config.yaml
n_layer: 15
d_model: 384
n_head: 6
n_kv_head: 6
head_dim: 64
d_mlp: 3072
vocab_size: 14218
activation: "tanh_gelu"
norm: "layernorm"
norm_place: "pre"
norm_eps: 1e-05
positions: "learned+rope"
rope_base: 7270.0
rope_fraction: 1.0
qk_norm: true
attn_scale: 0.125
bias: "all"
tie_embeddings: true
parallel_block: false
init: "normal"
init_std_qkv: 0.0212
init_std_o: 0.00388
init_std_up: 0.0212
init_std_down: 0.00137
optimizer: "muon"
lr: 0.0143
lr_mult_o: 4.0
lr_mult_up: 0.893
beta1: 0.9
lr_head: 0.00388
grad_clip: 1.0
warmup_steps: 0
schedule: "wsd"
decay_fraction: 0.905
decay_shape: "sqrt"
final_lr_fraction: 0.02
batch_tokens: [32768, 65536, 98304]
seq_len: 384
doc_mask: true
z_loss: 0.0001
train_tokens: 397900000
steps: 6503
dataset: "wikipedia_en"
MLP neurons of a small language model. Each row is named by its layer, matrix (up: input weights) and neuron, and shows model dimensions 144-239. Each number is 128 + 32 x the weight over its row's rms, rounded and kept within 0 to 255.
A block is one neuron, or neurons of one layer that tend to fire together. Before each block is what it responds to, as a language model described it from the Wikipedia text at the highest values.

Surname-final subword tokens. Final word piece of a person's (mostly) surname when it opens a sentence as subject in biographies, e.g. Coch-ran, Fas-ano, Che-ung; also He/She.
L10.up430 [148 131 136 118 140 105 161 126 179 129  94 167 145 125 111 120 159 116 119 125  66 127 126 117 173  95 156 151 161 148  99 146 116 120 113 189 164 176 202 143  79 162 122 108 121 150 125 103 125 160 130 107 119 135 123  95 128 150 181 200 100 135 124 124 129  74  68 165 153 124 136 101 116 248  94  95 105 155 135  77 123 101 150 161 182 138 128  65 175 123 103 128 121 137 164 104]
L10.up680 [150 133 124 121 115 124 128 170  90  88 119 116 104 154 137 147 143  45  97 127 215 138 173 165  99 101 101 107 132  96 171  96 193 121 109 130 111 141 185 146  87 126 107 106 152 140  79 125 127 108  76 119  73 167 158 115 129  67  58 157  91 102 142 150 122  67  97 110 172 108 122 155 112 124 163 123  76 199  97 160 133 126 124 149 112  75 137 172  89 118 119 123  86 101  95  89]
L10.up776 [116 138 123 113 104  68 111 155  89 134  94 175  99 120 101 162 159 156  76  74 152 146 108 146 169  79 140 175 124 149 120 156  77 174 116 146 115 168 158  85  98 129  96 107  88 124 132  89  70 124 149 163  73 115 149  90 163 176 134 169  83 157 179 163 112 121 102 115 144 115 143  90 126 180 131 120  71 120 129 202 109 102 108 199 139 123 103 130 115 125  79 105 132 141  93  52]
L10.up1219 [106  96 167 135 105 117 117  94 101  35 130 143 200 101 137  87 138 116 100 159 153 153 131 138 154 142 100 167 152 150 126 186 109 122  94 115 158 110 129  83 149 154 111  96 179 108 131 123 151  54 137 147 160 132  69 121 151 134 126  98 188 112 110 156 163 124 126 105 218 136  92 113 160  72  56  84 115 133 159  48 176  84  60 161 121  78 148 130 147  81 140 135 116  78 130 129]
L10.up1650 [137 181 133 163 192 115 188 160 168  94 104 133 147 111 122 125 115 189  87 120 160 121 162 151 126 119 118  93 139 134 157 168 166 167 153 126 146 140 168 163  82 192 150 170 120 119 160 161 136 191 154 158 176 175 122 160 120 145 138 156  62 117  67 102 170 101 126  71 207  64  83 129  95 157 154 142  91 102 153 127 115  85 121 160 142  91 149  78 108 117 123 126 118 160 135 101]
L10.up2060 [137 130 129 128 119 120 152 114 172  85 103 102 120 146  49 127 139 129 128  93 100 124 169 169 137 131 149 118  97 175 108 142 117 193 143 150 181 140 111 168  81 122 129 100  99 117 121 150  89 148 115 115  97 131 119 140  80 176 169 161 133 164 162 131 100  98  89  78 148 148 116  70 123 137 151 131 127 109 111  83 116 105  86 132 117 148 155 127 148 125 105 129 109 121 144  88]
L10.up2470 [108 108 151 122  38  98 157 127 148 104 139 102 165 182 147  96 131 122 138 109  58 125 189 146 104 131 150 116 126 114 157 156 119 138 158 105 116  98 120 141  72 145  98 158 105 133 141 139  88  96  84 134 109 115 165 146  75 143 131 132 104 143  59 111 147  61  45 115 133 114  99  99 113 139 175 120  86  80 152  70 175 129 124 136 128 124 136 136 123  70 161 146 113 109 121  80]
L10.up2483 [ 82 121 135 112 109 107 194 112 147  93 170 164 151 126 109 121  87 130 147 128 122 126 131 162 212 128 106 193 147 101 112 118 159 169 119  77 175 168  96 182 132 101 143  90 117 101 159 119 126 145  76 159  85 125 124  99  91 148 189 143 187  89 126 111 133 129 138 119 162  92 130  61 156 186 150 122 161  92 151  93 129 168 125 112 150 142 193 121 143 126 193 140 194  92 121  70]

Personal name endings. Final word-piece that completes a person's name, usually the surname, in prose and tables, such as Re-agan, McGow-an, O'Conn-or.
L5.up415 [ 87 135 184  91 179  90 175 154 137  88  67 110 125 142 175 102 106 151  81 102  53 185 133  83 130 166 147 137  68  87  99 148 126 148 174 124 122 178 142 188 126 106  88  97  91 113 153 147 137 157 148 122 115 105  61 141 100 127 198 118 125 182 111  93 143 174  98 120 150 113 163  79  87 104 121  55 131 141 173 130  94 121 147  92 140 167 137  96 182 116 231 117 217 139 150  95]
L5.up673 [132 125 137  66 169 121 141 107 194  96  45 110 128 149 127 115 143 107 136  89 133 153 148 162 138  94  86 162 178 133 124  80 165 122 151 110 164 112  88 152  63 108 139 117 141 143 128 108  46 186 129 137  49 139 117 108 168  88 150 126 116 141  91 117 145  68 121 106 142  74 149  99 115 147 122 117 107 145 116  95 113 146 101  74 152  76  96 136  91 142  95 153 170  98 132 138]

Surname token pieces. Pieces of people's surnames, often the first letter starting a new paragraph or a later piece, e.g. Hierath, Valverde, Sellers.
L7.up1288 [ 81 124 144  88 113 131 144  78 112 101  94 118 116 127  89 164 155 174 138 101 101 168 107 160 147 150 152 226 102 144 144 135 141 147 168 156  99 122 123 126  66 116 126 164  97 116 144 163  91 127 142 160 142 101  90 125 110 173 163 126 168 165  69 123 138  55 127 136 161 107 140 112 151 137 139 145 120 133 138 102 138 166 137 152 102 137 129 128 150 100 104 108 184 162 171 115]
L7.up1540 [145 144 132 127 205 127 130  94 158 115  45 114 121 122  89 127 185 117 130 117 127 161 172  83 160 123  90 146 128 141 134 116 137 202 155 102 158 148 134 130 153  99  28  59  33 113 152 112  87 171 106  70 104  78 142  83  72  98  82 122 138 156  86  66 132  94  98 170 176 162 176  46 133 112  96 131 145 168 129  84 174 103  76 150 153 125 138 153 159 139 164  86 123 101 169 113]
L7.up2257 [ 96 147 139  83 125  94 151  80 151 103  86  88 104 181 149  97 105 141 102 134  71 155 122 176 145 126 129 126 129 209  79 152 171 149 156 147 187 152 124 125 137 132 109 111 111 148 137 131  85 219  96 129  33  77 125 159  63 170 165 109 146 198 101 121 160  70 123 132 111  88 153 118  86 170 117 157 188 228 102 129 121 125 153 123 148 139 123  93 157 136 166  97 162 102 151 127]
L7.up3004 [132 115 120 122 162 112  98  83 123  97  79  82 120 117 151  87  70 177 157 107 102 193  90 154 158 156 119 130 140 146 133  81 120 180 198 166 148 134 155 122  86  97  67  92 152 160  99 103 128 135 125 134  87 147  90 144 135 118 159 165 156 145 114 126 169  72  98 139 160  54 197 124  98 113  91 149 123 189 187 139  80 150 176 160 133 145 128 142 128 161 132 176 176  97 132 100]

Preposition "in". The word "in", often opening a phrase after a comma or "and" (in addition, in the hospital), plus In- word starts and occasionally "by"/"for".
L7.up733 [122 143 164 100 139  96 146  88 154 130 158 143  82 132 154 169 167 160 126 138 154 203 143 179  98 142 127 168 145 160  89 118 140 131 117  82 125 124 148 127 148 142 135 191  86 106 170 159 169 142 133 135 147  77  90 146 146 143 117 116 184 157  94  97 163 144 124 129 131 134  70 127 158 123 145 143 133  98 115 123 166 147  79 151 176 122 103 111 131 131  92 140 109 173 173 122]
L7.up1324 [100 115 146  99 140 143 108 168 170 135 158 122 164 126 106  98 134  74 125  93 112 156  98 112 125  62 100 113 120 102 156 156  63  98 142 149 201 137 124 133 140 113 125 134 143  92 123 165 131 159 117 181 152 133 143 166 143 120 156 175 144 133 113 160 133 111  80  90  96 141 148  74 138 121  61  57 122 146  81 160 134 133 142 146 115 167 121 161 124  95 162 127  71 134 142 104]
L7.up2045 [ 54 133 152 131 166 135 138 101 156  97 136 190 103 137 155 116 169  96 100 163 182 120  98 149 181 124 139 131 109 122 153 122 129  90 134 139 107 109  89 129  93 134 182 137 124 143 101  81 174 100 147 135 106 102  75 101 139 124 189 137  75 151 131 120 145 165 103 156 123 156 111  81 166 120 192 155  67 148 166 193 124 138 139 152 105 112 117 197  74 154 131 104 103 103 126 134]
L7.up2589 [ 93  95 122 128 181 179  97 181 180  93 131 122 125 173 112 101 179 148 131 153  99  81 110 105 127 183 138 162 154 155 159  82 200  67  96 160  77 131 165 121 137 103 105 154 123 127  86  59 122 171 144 112  67 118 109 109 144 149 128 126 124 141 109  92 136 125 149 185 113 112  97 139 193 103 128 150 141 111 182 168 181 171  97 107 164 178 141 125 111 127 121 126 139  94 163  78]

Preposition "in" / "In". The word "in", often sentence-initial before years or dates ("In 2012", "in 2007"), plus word-initial In- pieces (Into, Inaugural, Intern) and occasionally titles like Admiral or Coach.
L5.up647 [100 104 155 159 120 169 124  79  75 130 116 171 138 148 199 112 159 157  85 122 113 153 132 134 115 116 121  97  86  94 149 107 127  92  62 121 153 150 159 122 135 115 169 106  68 182 105 101 125 113 157 184  90 167 168 177  77 150 189  93 129 148 129  99 130 176 116 137 148 143 143 118 143 137 174 110 164 188 107 121 126  97 122  79  75 115 155 157 146  79 183 142 109 148 115 148]
L5.up3020 [115 142  82 138 195 151 137 148 128 123 165 115 103 175 145  87 155 143 180  97 148  94 163 102  91 107  68 124  85 145 121  55  67 100 155 120  86 144 152 115 110 111 175  95 105  96 189 166 184 124 149 136 158  91  67  94 144  92 124 102 122 157 108 131 139 137 114 146 124 137 118 135 122 137 113 119  84 178 166 131  82 119 121 148  94 107  57 138 164 178 109  81 144  84 177 116]

Word "in". The token "in" (or "In"), mostly the preposition before the, dates or places, also as the prefix in inexpensive and inactivity.
L10.up78 [ 55 148 128  41 119 204 162 158 102  98 138 108 156 163 139 121 164 130  86 173 165  98  91 172  99  47  80 161  97 123 121 127  64  88 111 127 111 125 110 170  80 160  99 148 164 130 100 129 152 137 147 120  84 160 114 109 109 165 189 149 147 130  69  85 142 110 136 153 145 117 144  73  83 156 149  74 110 203  68 180 134 130  92 102 113 116 128 153 150 199 113 113 115 138  96 109]
L10.up258 [ 74 119 134 170 110 103 142 135 176  85 114 132  89 161  73 150 100 174 103 153 148 124 151 161  98 142  82 115 135 137 121 141 158 151  89 130 165 159 108 180 105 160 100 159 114  84 114 154 160 176 146 183 116 144  80 131  99  76 141 124 147 112 108 124 124 119  93 151 153  85 136 106 190 142 184 143 147 124 132  92 126  81 111 203 133 124 152  83 192 129 129 145  94 136  76  75]
L10.up1013 [154 132 101 166  94  84 157  76 102  74 154 125 177 136 113 139 201 132 133  75 154 149 114 133  79 128 102 185 108 128 144 136 147  93 143 111 125 122 160 120  83 118 123 168  89 164  90  64 166 147 138 107  92 137  99 118 155 141 156  73  85 142 112 101 144 158  83 147 100  92 113 107 123 155 138 171  91 152 181 123 174 166 162 129 135  79  97 123 139 168 108 176 114 164 110  44]
L10.up1641 [128  89  92 119 148  82 105 155 111 125 242 150 118 174 165  67 129  91 111 119 128  92 157 111 103  85 135  89 155 124 118 118 146 142 146 197 136 151 130 148 177 119 136 162 131 108 127 118 122 141 100 169 111 120 121  71 104 125  95 140 129 156 109 148 112 176 119 116 138 117 188 133 103 149  42 132 137 225 101 152  79 114 166 111  84 172  95 161  77  90 117 114  80  97 110 161]
L10.up1736 [125 126 115 148  77 130 114  98 160 131 158  73 116 126 162 144 163 140 159 165  92 142 174 191 134 161  94 118 181 114 103 152  79 101 190  81 151 140 165 166 129 142 103 120  85 149 120 109 151 136 141 215 157 158  55 125 183 142  98 210 106 158 109 127  83 177 148 141 165 114 117 135 109 209 169 101 110 157 102 147 175 125 119 153  88 126 113 106 101 118 101 139 158 184 148 148]
L10.up1991 [167 118 137 108 146 178 148 163 137 159 133 160 183 131 130 153 118 123 203 114 120 136  84 176 190 176  93 100 156 184 146 211 143 112 104 176 132 130  97 110 149 156 149 159 102 131 109 166 143 107 182 143 106 194 100 129 144 132 143 157  96 183 136 171 127 148 114 176 136 144 138 203 154 163 134 152 113 107  87  70 126  78  72 212  98 150 130 161  41  52 129 131  99 145 141 134]
L10.up2139 [123  82 143  76 148 123 102 123 163 149 141 184 149 117 112 107 136 138  54 152 117  61  92 169 138 165 144 104 106 120 176 142 190 142 121 123 109 146  89  99 120 166 135 166 127  94 191  67 139 156 130 170 128 145  97 144  78 110 181 166 142 154 112  93 139 113 112 137 118 124 132 167 123 147 164 157 164  98 131  81 108 152 128 209 143 134  99 119  81 111 141 135 165 161 170 102]
L10.up2149 [140 128 149 135  75  92 100 134 136  96 117  97  70 177 108 104 122 150 167  91  75 122 131 158 137 123  70 163 119 132 153 160 130  94 111 150 131 127 133 155 137 137 183 166 124 107 140 134 183  77 161  89 122  96  87 116  90 236 144  76 108 115 197 105  88 188 116 198 107 151 101 114 120 113 143 130 131 160 109  50  86 130 142  95 105  99  90 151 107 117 161 124 147 118 138 141]